From a checkpoint of a small transformer trained on Wikipedia.
Architecture: RMSNorm before each block, rotary positions, no biases in attention or MLP, untied embeddings.
MLP neurons of a small language model. Each row is named by its layer, matrix (up: input weights) and neuron, and shows model dimensions 224-351. Each number is 128 + 32 x the weight over its row's rms, rounded and kept within 0 to 255. Numbers have three digits each.
Before each neuron's rows, "fires after" lists the tokens most often just before its 100 highest values on Wikipedia text that the model never trained on. A number after a token or word is its count.

fires after: "0" 21, "9" 16, " " 13, "|" 8, "1" 8, "–" 6
L10.up1534:118137099121045116147130099104126143139151114103130098142115164103118144129071121140153137122168151161140074110102103128138116198136148090182086140128095167076173195156089109092118111126170086088170197125065155120114163182144106125136140116090094145128150094153161091148131127122118182128092163152162144070128084133153161107100157092139192145131134161124118092163155182192132122133162

fires after: "\n" 38, " |" 16, "|" 8, "|---|---|---|---" 6, "-" 5, ";" 4
L10.up2652:110125162123167149175131121081112141163102084058092170110093129217076144209133166097079089115100095160212122087134154106099081124144144150131157099171103057137103119098113116114075133116163098117167116151101133125097165166136103145181089158094148059160162058122110214160086214134131139136138136149165104082145112142120149198137170123175167075211109113117111146143106093146045114085155

fires after: " " 32, "9" 23, "0" 11, "3" 8, "1" 6, "6" 5
L10.up2018:164153067099105109119150093101116054098162097099130064198056072142149129092120155118127142148096127089080065167142138110090100150116082156092175178130147103142120148120156113128093103156134103063120174141103115083119169130160143183155107146105120063151102176144108165138104117138092142147070120144146131078093148196113126108142094190187202163102125138168151123094142117090140099149137

fires after: " " 59, "–" 10, " the" 6
L10.up3225:146098079160096134128069085064096073164127152141101096148135178114101113098186189129077085114088127080159185096118103122149144146091167189137078168100127147109125163137130132083183153175172086145145104155114133128130143130176170159123149135085115123081198144136122115084084118109145150128151119102152140114168130167097109070131126081129150171154093144154056118107109122129079109123147

fires after: " " 73, " (" 7, "–" 7
L10.up796:117152168122124102126085090153124094096123042114114106159094099135123131120132131129117163133118058142113068073113116120132114151138124109137138169157145190170104111107122075116096156152149156178149182216123134093172072127092121127142134139057109148130126113109142077093136153126154164125100116117181151122200162093078101143172100118142090165123141062103069141118134126139099104129172

fires after: "2" 46, "-" 10, "3" 9, " " 7, "1" 6, " |" 6
L10.up4136:067150142121139123086130158141115133121106097157104154068105122114170121130162138158159131167119118164129090122105165132144154122136075133099168132170125180122143123148116130074044145139130130143144146155130094185162156118156108142175097165153108085076092179145098071134143158096196143094140140131157185113113166137147103119103066077086147101152105095064089121181108094155095141165123

fires after: "." 19, " (" 15, "(" 10, "1" 8, "2" 6, "7" 6
L10.up4204:094114069090117150146136134097111156124115128116124055156146169137136172086092113140049096114213128143119095209125117157167146152161172168135173163124172132181088121069099125124103147116125196183109168166091089087119113158149115109125176126115084126142130143084183168074126144043150114096139139136171135102137154113135140098129142131108135129153072112121106146159144121148096099087099

fires after: "0" 21, "7" 9, "8" 7, "3" 7, "5" 6, "4" 6
L10.up3477:120132151133133143108144171117165112120105089120147141114086171173142088098159147091140115087070153125058160141090159157186126165109097112061167122129102167067148150102138065088108123131171112196149150143140117131158160161097126160127136146115085120196127052182184086169125133166099103136104066160098139108158099122128133106173104135145119101141156157100105110140170133138088146147170

fires after: " " 22, " |" 21, "8" 8, "1" 6
L10.up4270:115130166131101155147192066158190149182189114104096161160112093147094138116161145123133128128122079155128107126159170105112133142062123097101102149098182163191126165118173155101102162132148148159129138116172072208150151103171103141144116109134124098190102119140148099081098188117123101144139181139087151139131123071130136146080102119162139135160150070116077144160119056099153048103118

fires after: " (" 31, "-" 15, "6" 6, "0" 5, "1" 5
L10.up359:103088131155143132168131091108131130154159115174147194137127118107171159136117149091135131137137191141082154138136132138071140068149181123153139114127142094096126108110113117072145118138097156096111085136108125142148126072153139149123132194098093066113066105141153166085130065091113077134094129158144168109152185089185079099156095122098170143131111063152164140137174130107171150115124

fires after: " " 64, "–" 15, "1" 9
L10.up2808:162110116078141096131070076166107109174126089103129151120099132131087150178099123134081115074107190165154162079128188156154086175142125061163166178105083094085112132177133059126130110085125133139105091080106147150080132174181173119087097129122116158149195172183168139119074176177174116184095130166134173150094121200094163144161083135134129135127145131144100173117128128119155106123123

fires after: " " 44, " (" 18, "2" 6, "1" 5, "," 5
L10.up2280:160130083177092098109148112158154104160181163135109173124111140141151116111196095184071103154161177135173163111123167080102065113086175076112087180136116082129163145109117104077096131089083159158119170113075095083094108147188108172150086090096114121126106121067131124122059211065132087175150126121125101159156125136157160119141142141120164106118125054130104128159119175173143122081101

fires after: " |" 40, " May" 5, ";" 5
L10.up4273:109100142178117135093095108115166108114185150122153160075129119115141106096105143115109089164144098153096108135135133156151119116075122178095106163077141129148138057072119101145152082104143107128114170127089063093138124086108070176160155074137130111180131092123069175099099111125186122175105136135135154177139109103156105095143063186111172110149134119138147102139077151138128155164153

fires after: " |" 57, "1" 25
L10.up225:176149172152120102072127098159142069119164121116190134147142107112080119200104106097153138126169152118183101159073064142086073077101116121137148137116100208072143134132070161094091130110145146156141138128068099157111099099163103136096154109129151168118124117126137109160122176124116119124180139113128139106156113131157127076164127058145151123139111159080129143132154070157138184204071

fires after: " |" 27, "." 16, "0" 12, "1" 6, "7" 4
L10.up1845:138198037166145154171086141174100097121084153123170109122113115183113122174123111122151160146176138098172172156111066117186134097104126168118086177134097177073066169143125131146118087147104101130116153118096202125095158170142131096132092121168128099144157184087161132095121189163108176121186142136158118113092126127139163061113143117104173131152150134104167128160123105176094136128114

fires after: " " 84, " (" 12
L10.up170:120076126134168094128084126124155112171150165105154126094137156143113165117099092159110179167176114189097167131124133211144110129166061071182150113123174104078158132122166107066141150131237118144152066144139139094127087084150151095133135151171132148184159138101176151138135180123190120171150144137105111081091159159160116157131172097115138169098072155135158121131121110119160168149171

fires after: " " 70, " (" 10, "OR" 4, "–" 4
L10.up3150:181114147157118151128139147105095142196118143160135122171152188156133156110122106177122097152187162147197122150111110109125169119111177152084097092127111153098104082161097108157101135176146157174139134112114132107118091118151153180126106124103130162210192071121157108165113157115133111148138136088120124128143154144112149043119135109143127114212167135143097129068065114113121186188194

fires after: " " 36, "1" 23, "2" 10, "3" 8, "4" 6, "5" 4
L10.up4246:105145069077104105173144054116178166137126126157146162147158151116111129110134085187107114102105105098128129136176122116178123108137106152109117172205066145102087161088151126164121159078153153166150151153095126080132117183145122089128153111122098149161127132139109142147143123073088154123159111111146116051073153135161107117076128185133123112154092083073152083175156059150144106138108

fires after: "2" 25, " " 18, "1" 18, " on" 9, " |" 6
L10.up2931:086155117155138156122098111143128188096144092120083110150133151106139128122164131105094109120127152152117098148177075149123115146140194068112088118121136144086153156124131168123151125112135108106064204114118127070053145136102147114120168115093113135046150115109146101144091164142068078127162160166153114137119043103107100090144117149108121124152109107115117085135160150133116129111073

fires after: "1" 18, "2" 16, "5" 11, "4" 9
L10.up1846:090176161174122133094150133148088150132126127103154126115140154127150121149167061144103067120087137089088170126099164107135133193135166114173129159216092071078172150121176160158154110104118064134196154125125137160124172132151178136132088068090124064131170106110125150144095104126140064095129118116091144117142119172112104155108097146162126109160116163087098144108106099178149106168109

fires after: "0" 45, "9" 9, "2" 8, "1" 7, "8" 6
L10.up2938:137077163156162161149160148100131107173176101155128114177080064172111096166187076090143125112122083088127154116117139120119151166148117098162184140158103131076089146131085109085047102084127099117147154210154166122126166133166164185145137143131102139159102116168206183137113148136095131070080132130135180175109090098165098155066196163118134100100142221144136111159196136175146126092145

fires after: " " 24, "1" 17, "3" 8, "4" 8, "0" 8, "9" 6
L10.up4214:126117178092155139111107166144166113119106158155110073177064141137180126168092101093084084095166171169082168116100115173121132066182161102138121101150152156077120135094168060095141082064125104093166156111126166027087185142129125148064145122130057128114151124126111137181094151117147084121108137064124116160092164164065146179179079205119173133130052115113133112163105148144120154092170

fires after: "2" 52, " " 17, "," 4
L10.up2648:129184181101146113139178120164044105080146090128094144123144132144153158125124132131124075112069136177081163143131126123153136142077109179154125115121120121105129149166169136088113161091088143162157152160121140134087175166145116105165115160131141119133152083116169101135141113162129168119089131093186097118142081144094128153181106157148169109154129124178115109133155146096149144150212

fires after: " |" 57, "a" 4
L10.up1883:085182073065133131133161125133125146150095130137080151216074110134146155136125128151092094088129111154089076160080138125138046163154098098118123180125091096173146115078141165149108083106085144145118152153099107169151097202189109182135077142122086090128192138095160152108118128128110139111126086179156125089115165181140155164124126130115126148163169113146159106172156108132176112075089

fires after: " " 30, " the" 20, " (" 8
L10.up1030:106162044118105083132148128137127096107046158152131125075146120185156141136141089103124125110181127125065119177116117142093127116100160202127170144113104155096158112147061064088128108125175099110104136170112128163097062159139109202124155165099104183132058116165160144112089174155177120135144158079111176143093125135112090138111141117071108125097110154079099110138070165091113097115132

fires after: " " 74, "1" 9, "SA" 4
L10.up3918:110147032110036175114140143124113115098123125079158135157131137123172154126144151082100138109092086131076125145142117116174108130168130089098165192085153141082094163147113146073136130080142086106162131153119131127100156252136098166136101096125102184078132175127106090114093157093131088112097183113170177176183120167122109126141124074152145106135088166150166089132146069164083084118097

fires after: "\n" 48, "i" 12, " " 6, "he" 4
L10.up5:184093117068072060112178153157170152124110039081109071146164139179143168129158097108199108070172118153122117067118153089183143097141073165129181185158110140131126211137150112127146165150099077104090161095119088155129128168164109073082110133087146156148090102125110092176108146167114153189109104059106089131183192207127152125125088134175118149146154155145101142139074110178139136152161

fires after: "\n" 18, " (" 11, " \"" 11, "-" 10, " |" 9, "===" 5
L10.up47:075142153083105090175094075178145146078116138119162171133106135126162216100107156083136178097149090045147146126119164162082127187164146124081126157146128172111110117156161119100100125132115113157144166149133123161120160154156165127134127144100086037103133149099095143172116081123142171123215094128153154080094082170131175099154110109089198153110136131108149098128074127176133141127098

fires after: " " 47, " |" 10, " F" 6, "1" 4, "2" 4
L10.up324:103069099145128114104116097104092114149164073140083144121068126128142107082121118132142185162146102095195072072143132097161067126107149112142074111154036167145169107113178146115167088180105096152119155160082106107099172122199105168101141140134114122115179151111153100108094156154102164149129170107137101131139149158171090178169169118112166162108127157153177119191157119123113143169154

fires after: " |" 24, "3" 12, "4" 11, "2" 9, "5" 6, "1" 6
L10.up4328:178185103150097108110152122156082114149153125088150107120121105154062142116143158093116129055168169105149127108135091104106126100101132134076098165151098108119081115137170103101124145121127108159157145118141139182116125209095156095173097188179133158135172134099145106143113121159103109162099090086162129066157110170165152148115059161108175093125100135158173070157113137146067167126133

fires after: " " 44, "2" 28, "1" 15, "3" 4
L10.up4138:088136176163108150158061095113072113123134111103082128122062154147088132097092133186102173180185126131147177163076143095097096075136132150170149161221112129029141147131160077116139110165066148113130185124066089162064136119144118142119149105143091140054165098146100147080160172170165111131109175129168110140171134138105107129132135116140091087158063156090104173164086142117139135152174

fires after: " " 43, "1" 35, "2" 12, "8" 4, "9" 4
L10.up3996:103132200136130159127129100116146154054154096122153141147064219159204158155148123128100104135173076125180158190164165053094094140123105196206109168108118100123142186123097124039119115185087146199132178133155095172116146110133173179198119117152139111124162113091148119132067116115165074149076047112135146091194116098157129100141160129127133128191119107121113107183101132111138131131128

fires after: " on" 32, " On" 6, "On" 6, "6" 5, " |" 5, "|" 4
L10.up2406:093123070154106157152139093160106133139101140115113135072114112146111100192128166125115114160088109160153122105152138112148091086143113173127096195152158095077129113148108123164170124127144162143084156150135144102176160118137176112174066167132137131088109107133136103177130149067089134143097204049142138110121122187128168165128112144082124136184143157129098096100066124158070131183123

fires after: " |" 38, "|" 16, "\n" 15
L10.up2929:131131107149081164157117119101110144159141112051129150144175120109086173082117201055092166107106055091113116117145094119140130141185098138085128169155110107124082171075149099076109163146082154188118158208118072191087132136134111102149123121115117093145162132097136119125131082137088158070068069128179156098163110156088112137127125128156137185167183133134122137177157120109091102137104

fires after: " |" 46, ";" 14, "0" 4
L10.up1827:149184145136155129185100149136139054092134056079148130128147149164153154096130094155143134159149156136103131148120135130079080134133139125084072107106140129136142135154150103118139137127127160166145139138099134087154102159185160125113106061071121107123114092139084091091138130113099118126109179094135162131110139076157158092190136131103129137152099149060151155207157172110115193095174

fires after: " |" 38, "\n" 15, "." 15, "===" 7
L10.up3513:081114137093102109112107114122184174151101061119142156132109107125143107095089150157142123119167087131125127135099123154092146106113126170108170139100071145115121131092135156097119143129144098128095108158144107151102155101129181134150145175082104108106174093078142095196112088159189069157171101113111140130078111146142115148125064107145161082126132118146070099164106101137072111173073

fires after: " |" 46, "5" 10, ";" 5
L10.up1143:141147108151105141090134155116155122098157129083118168143193173108090127101094097124139120140104090136142178131170129113172075141120166147105067120119132079104172138165137108100144098161093100098103108129075113142116095164118105133136094094127169090113112129091121189132114152139133165133138152107100121123117096160162149092151147109108110116123170121085159091142133137177127092117156

fires after: " " 52, "2" 8, " |" 5, " −" 5, " (" 5
L10.up2032:149097132107103098161089141120153096172112167061115172119086128101165157153166096185129134151134114127107128115137123121153149148101089154110120114114070143110116132103098170089124121164060101177139170106072158073077104161159101125162120134097079087095138122128120071089094146158183109162137103086109114039159086095139124095153124103124188122155101087142095110106134105168127150155103

fires after: "2" 93, "," 7
L10.up4185:159094135162154135141149115126060199095085116124101115167151055172135151155167113112139145135062125143163146073167096098137083146089130110134130122202097156138128098068160089107066134141159149136146194197159085119136147113154133198188096163083109168131135080146151141124146146156116129128130089158145142119180091150132109109142125169124159128160124146109150166146141144126093119121176

fires after: " " 34, " the" 14, " (" 8
L10.up3749:141140143103145113169083171131118139146121138124081160142142052112140097140094158112119121085115069147110140163087132200126161105052177122143133123134127100163077124149084102083131127150119128150110173222096111103172177196169150154112090124138170142099127093107220143145131124090141124108084103065123118160162115099103095099064153082140116150128133163100111110140079076111092118186091

fires after: " " 39, "–" 6, " (" 6, "1" 6, "0" 5, " |" 5
L10.up110:099131071124094173093148114104096115115114111042171083136078157138091120152063090120076161085173156160185064146117169094133127153105116082120143152096084147108115133110143096150114096116119134164152123172135189160135126151166198109123082134092130097128195156149130136124077142162119160068148161174154151085145166102139166131185095108116196084115106092095156119095182113176164078107058

fires after: "1" 30, " " 22, "2" 17, " (" 6
L10.up1874:143125154156135116164124073156053086112121095179169179123162132143133125120131089089046117099187111125090123135098083128102113094110115116122127164166141097128118098170173089129130157121134133109154119143138062106138187143142130164148169174049178148113117126118129120187085134031132101113131144065148173155096096124091127138128160162058143175163121120052097118109190111114165155166117

fires after: "3" 14, "1" 14, "4" 12, "2" 9, "5" 7, "'" 6
L10.up4020:176150107131134041072119106191107123082208096110146155135144160187095123137078141096152162127098086116183187149162113099133106060117102135103178159121120116107132150140135106134188169103205118126100155108119141132097146117090132127121087162093090143105091122105168115108149161122058091129136107125121102126104129125143080113128107141147158078144150111096157132076142104152111138185060

fires after: " " 31, "\n" 17, "-" 7
L10.up1950:139109144120051089128158158167203102128124104120127108194061141116117199153158122130150157077149089168150117123155182133163072178114114108074122093142133058064097089095140143113116118157063151065048136172075147128122173094077147142137190082169095170105173126084125196128101094110173164108119112067171082119173126158093132110135162058120170137185103155119099150080085089152145141197105

fires after: "0" 20, " " 19, "9" 18, "–" 7, "|" 7
L10.up1147:159103095149096124162173158118155084112102148073174133177106094124113155112103127143150110151080118078094079186180188129102072121155136177132136118193140156108142131122109105155130135162164149112130161116079076090177112118203144159112136142111151146059106158123129128169133133157085159088093117109100096150136155155135107160072132133106178163140166119151168138162093161148095208145160

fires after: "°" 21, "4" 16, "1" 11, "3" 11, "5" 10, " " 9
L10.up1733:142117100086148191085113127153111178133145145113114155163146131117144067100138108155149166078144110111125094133161147103107118058126106127177149175147094130120175107160110107073145094173130167148039145064083113092094123103152184109158164105120143093106139174134112162157123127146091077116139109113141149086126109162090076168159126114170155161141093171167132102148163119112080095127120

fires after: "1" 35, " " 26, "9" 9, "." 7, "3" 4, "–" 4
L10.up2289:158087124109127098110141151131158105137148133125108140114132070129081173086122145191164127058093104086123131069130096154116117143109082149138123112166122198154060144105113098096170136110137122165143139123105108101089125124124071094167139128104138153150142085101158106085106188153178114201088125104033144113091156140090151121159144104172137109114143130059062130144088094152149135161161

fires after: " |" 39, "-" 12, "|" 8, "," 5
L10.up3744:116166096172127157095124140098050106136090128075131160139162132118160184167129085135139185172139133109167144143144108050166133187097163130099110199138105112099150127092108161133191121124124141171092073109119148172139147207127130202099146105163154162166133179083156138108118116114104093077122135083104125172103150150148180110110156125085104167115082108142140120155053122189158135069129

fires after: " |" 31, " United" 7, "ot" 7, " World" 6, "|" 6, " States" 5
L10.up1071:165129060164110095129085085185120159162087124110170155113164147153145165165137085153131151103095123119128148101123171095179145138088138088139123183130172185152109128115137136137190059161174149128103148119147175144160151122091160147175104104115098130124110132128058192103102128098136128110193127104143087161154145157152174116140117068188157161116099139147128160149095146148163223083133

fires after: " " 34, " (" 15, "1" 13
L10.up2980:122100086104128143117070095114135147163105086167155169105099139069083115115147123111131122162149126096129093077190071122167165098135149142147162113162112158118150129126144097128048139139121169140166104163128086174164113172093132184119091105115112122176151094166122142119090123166113106166133177179101181061176144202166094102126093164130177171197141135101142149062159128112134072175116

fires after: " |" 35, "-" 10, " ISBN" 5, "he" 4, " b" 4, "″" 4
L10.up1810:119118163088068080100147133120156070100160097182135133171131132163144122214105150060065152152086119167140137172140160077097130104141149114070115124106166166107090165103135146122194117090115109160137101143109107119107100157184123193098072142118185074126106174123139146117145125126154107143152122113160085121090133166109118133092146089135130114106156135110105131199182114193125193145102

fires after: "\n" 44, " |" 8, "\"" 7
L10.up2689:115146145078100026131065096195130124165125125171120145211152185185068121156075113151151077117100120105120098141098102089119091169152153131147167114112112089163109152112136173056159082104137148181180182167166140203151162124103105141130126137100117053099135079082145083165106163100109127155125072064095091107182119090081118138149098176091147097143127166085107097133084129110070106092125

fires after: " |" 72, "|" 11
L10.up4350:121097119120101133109126082097111100117157091086148066105138089145205085069151108130149155123185155110143130155087168120161106196096071080172171107095194112086076165131097122080148118109152135134104194125105151134156126123138153105100136117119092143142096077095093160105082157075130087150105117168158096151150172108152121083079154137169136094136134087134104126168139124163111148099102

fires after: " " 55, " (" 16
L10.up3492:124170139187133040124162150079139099165113129137154101107100159177164120136107156130094111079139043106166144110139088113130064106104108165079119132165091155102104156160114090121101133152146141114148165109168091143122126111121105126128189133121151146143102075136131148060124092124165157120082155161155075131179135098090103120168147165128109115130150141076113142142144104137148079108156

fires after: " " 70, " (" 5, " |" 4
L10.up2353:142162075170086151141104096142154062093148139160134123104155124147121149133144104115137127161146130055111132162074151144116061180133161113101145112148109158121132125120105158143121127161112108144114119097155126140121100113072163145143130077110099177118143124123100151128102161101148130105130090171126087108116146166144138142133165032069120092188131149160066149168105121174079092151113

fires after: " May" 12, " April" 10, " March" 7, " January" 7, " November" 7, " December" 7
L10.up4360:125108168162131112153075096134174157138115131133190105109106176114085118188101114123127178152146120106125081153166097084137142116134109125116095171081132153191145089144033099131141159133171111158093146149094099178079108076085131116153112131143132132141125088163103189089072131105122133100121120142117095123192143188135147118126063161132097105138171056130136136112118187162136090164141

fires after: "3" 19, "1" 17, "4" 15, "2" 12, " |" 11, "5" 9
L10.up1927:182154111179100119150134148091075160087166073125215147115160143139129131089155135073144143121144089095152128173118158043139153128123119099126106187157104121119112111125192084103149168157115156150159111112069119159108103181085185127149118108127181083125135122093153135130086104162124123171164131090126085119129133146183126119131107068142130142081105129142113165165113093165156099142134

fires after: "\n" 19, " \"" 14, " (" 11, "==" 7, "." 5
L10.up2597:091085100106118111137089100149061124096189104096088141178118133139178148122141121147098188155130156091124156098178120141087125099148109116091167178113141087111033168168127122106124083118124089138188176142169151141081130084115143158117084124091162145108117081065151161144133158140129144116196140112141137078129111109114146176116130100120161109081034096088123077108115083127132221205122

fires after: " " 22, "9" 20, "0" 13, "1" 8, " |" 4
L10.up4002:169158104150133099103151172209139142129152148142104141129106114171146139174161111167119127077094104165141176123076130112168111167177157096165091128182173196185157118143077142149081124146075103138100136149146060130076108127152088122175164161122125171110105103107167131144114097116168200128153138164139135039148098088141105112172111154094090162087092114082137142150135144199178140110164

fires after: " " 32, "°" 22, "1" 6, "." 5
L10.up3373:163130163153064154126115112121136099144094142090163149139089114176116118098152094181151131073178146130146128081149098101088084084159171125138125123133179147164145160111085110073139116140120120169149176074092142104055126183145106128096144116133117184102124167125181150096056114136154093143119091112124140168127151133119110125112131144095227128157055129104149103160180120128153134123124

fires after: " The" 23, " the" 18, " \"" 5, "==" 5
L10.up4182:187117121124108088157055112098184130142127140117148175173066095160127130159152142072079161132121106135156153081099188172114119138104110173157124104140098074185129177126114157134134117189113138179135145163131157116123131136153180133119121139107151096099135121158136119175141168135138119144120114148126121161141147137143094132172131075147160167102064097073107124112075130162109164176072

fires after: " " 48, " Max" 6, " by" 5, "\n" 4, "1" 4
L10.up4184:091126070118090116119127138167173133133120130097132113105128133095095134139097172103146179087131142111102100139146105106151092118163161198154178148187126142123149155116154124099087115151091117138117215118106128139120150159103139163116160119109138183095105148193160140121124097130109110058193120122126111157170123216087136137160142143169142137143104111111146128123127121121109107137200

fires after: " " 56, " (" 7, " |" 6
L10.up2362:100151125088143078150179089132151135197100126157087146165139137127112117167145158109065140085171149126121151142181118172123139104054169092176145103159144158141120079095159088132109170082150185072103175160128089136142103117125121153126110099120136158147078137183145120125127129132153120113128134092151160092159122147114130108102149043101193127114122128063118155089117066123063103112131

fires after: " " 65, "1" 16, "." 5, "N" 5
L10.up3191:144110119151130179141139102148089159078117152130156131122150164168042189090119127142158119111081136121130116116088126142149111133158149113203107163088168193134081160106123090084125139116106095158086110114154093161127085124153156178161126094115176189140067104086142111079121130107110097186163104073093089113160099141085089106164155148163139187111170128144127108120116086155144131117113

fires after: " |" 48, " " 5, ")" 5
L10.up1955:075140146094068054155098087173115083064115137092093114143132127129103157157098063157151116135118147058112126145091134137122094140141107145126099140086154110114111088156132051127125103128053086118130133170079076072093123145187113106168157073100113109124143163127130155061102176128110139175144157161118097154150127135181149162212069126116131152147123111050087142147111079140095122130161

fires after: ":" 19, "," 17, " " 13, "9" 11, "°" 5
L10.up1255:114130126176102095088117112083170150159125081105115165117157111157131180060084147159072139136167106162098151133112147135132055164149109184071135108135093116154137141163107147052110148094090137168114165096084146137125107168142087147123101125132138148166167109141108125185155097163119128088117121154110152091103164149136158130156146118160192113155057119119081135107157108161131161106170

fires after: " " 38, "." 12, "1" 7, "," 6, " $" 5, "3" 5
L10.up681:170158147095075083164081121174121166088168096161148148155104165174099115167087082108116100146141113127157111116096141071139088098149117113134177208133128111159163116088085038123159136114131115142127165152111072129126214123118141095060093106087148156137073143208130132136084134096114089139148130169178138124191095082103155132096154098125181133200058069099166104151147134092079185161084

fires after: " " 22, "1" 14, " |" 13, "0" 12, " (" 10, "2" 7
L10.up587:164160133091134157164161121104093132113179149093088103112143114131115149098065117202122172064112159112153142070142132066097076167131161114182095066131138154177120088154130079138136138136099177174134148191087102131114083132172194132139140125151119070110160110123158129072155210155164093131103148108182128200132137156081125104115146139113173152174080126162081083121131094166179152089096

fires after: " the" 19, "-" 16, " (" 5, "|" 5, "é" 4, " Viet" 4
L10.up2839:118078118142146091098122114183098136117106085088128161148162144126107089173082068145084051125111125176148159197135138093111196151063126114180133139143123104119113137159061117149108133087136127124074163168171086131108149136158147154168162141088141111148153162146143155138130208092148069152090116107085174109177148094144123145111126048132169109168109089119151109129163092130141138094151

fires after: " " 31, "1" 15, " c" 12, " (" 7, "a" 5
L10.up2501:128150193121091090132094139146142152151174146155162088137117134145184122148084104090061139086181124115123104092136097141100119141148133157148085129133124155128150104150092093109109112170139104104102109159139085074145099085165130157100119119078094186141179108154107145074175142172088124137136150123152140123112108112086126073158145148134157092082135125117147148185131117175156167160150

fires after: "," 44, "2" 11, "3" 7, "4" 6, "0" 5, "6" 5
L10.up4146:171157121173145136195114093153157138099172134136138120190139157162115085086180110093099105167204123129126120117172165128116073090155141124167141193130105144150120098090134074094100036108165169131103124137110174079152168195139097143154109117117070140159107095124190124052025227097088060150096082144113100085121140149082136132098130131159178161136151085092080100124135125166085182098163

fires after: "\n" 22, "==" 16, " (" 7, " \"" 5, "===" 4
L10.up1184:146147125149103137153076229166114128088177136075196096177101114201119134117148140138083129090177132103181110125074157134138111146089184145137118218062145104133138114138145193175092073118187131082121095164156137129120184049105149180167093146092093123071097165119175146183104175122137068152067115158147178129120143126164147145134117075107150136156076118129058172172165146162131097186160

fires after: " |" 46, "-" 7, ":" 5, " On" 5
L10.up2949:138084095148155209118080104149037118159111087145106162180079175112178181138071154123132121117123136149101146143139048125108149139103130156114174126112147130127067106088095065086117133137120124129152158138134091124141190136129117159146121170075145137175114165125141129158125152145135067098145066157173117087177107120123146140139173103089123076147146159097096155159140120182084065185128

fires after: " " 87, "oc" 5, " (" 5
L10.up297:112198092145097114109053131133131132092069101088086127141099108117120187191109106166148089061143144129164098129136112118140155127101139141149126188119140124075173152052114125088099115142053124140165144123103140087104123195087075129115123098086120125132102176088223086148113128157127060141133199083195109115174097168136108093120118126093190159122085124133193073140095080125089098087123

fires after: " " 32, " |" 20, " (" 7, " the" 6
L10.up1601:095138144089134135172118143084129093128086116110106134125146120170053096217074173175079128124163136145098121126150104141121158145097098095103097153123101146144133110098145051144125098165112174100136193118115112132092111185130144103137132076196164070098103102090120100092136156119137112140149075121137168055111106075147144110186130111068166106148100090070124157130150107114094060161098

fires after: "2" 17, "," 13, "1" 12, "4" 10, "5" 9, "9" 8
L10.up4560:116098116166128122165136154156130197142125117119186149181087158165136209158094150120103058120096149146124107103077169141125167122151118066134098142108126089119143125102147141091140062085121079146141159098173133095097107173161157095127120084072104111134117099089163157112109163117089177155122140095219081117144128112105118074159097138107208133163135090135084103153097139084136070163085

fires after: " |" 38, " " 8, "–" 6, " Sh" 6, ":" 4, "," 4
L10.up2214:089133166050121072108136155118059164138104073153141177139085162122140124150157140139075096141109131142126106099099144122150096145066127122075127154170147177103051183080142152140136182120072113119105166141108103167155100186176168140173148104156122049080141190080110100082162147098139169135128148152180181104081079102125127080128183193179127094162130070074172118140171111165072109123121

fires after: "\n" 23, " (" 18, "-" 7, " |" 6, " \"" 5
L10.up154:145160071149137096134085119106107120157081124137162128194145087108121088154097143079082163101192124173123126070189093133172106161136122164078100138158119162137104109155094145127185100147157123118085133188085107181089114108157121116094167119108110089192168079107118077063180151142126091107113093167177083143166110115145095086192125143160183120147149089065209069093106115133089144109128

fires after: " |" 39, "," 7, " –" 6, " with" 5
L10.up3490:127115144128170119114112126070106111146174101081138071144125073134143127083133129152121106113107125105155122186080043120139112151088193195121118135103163156064112126076082089163138148133132107133103168180145080130129107115122111178114110103048087093111120186121157146098171067119105064130118138103139114122157102143112145181085104142126119113134109157160137118153159079130094186118125

fires after: " " 50, "1" 11
L10.up61:191147118139050078105134135211121126144103034125138092197074125120067168094087110073204137110085124125074153129125132173172077114112110090145139112120130152160126175138116116131133119126159150155123078142095158163150175111098095099084154091115129202084116078141144163147158112150160097073128129071118158102153113175096080167121159136085174194233125142111128128096101117142139185136156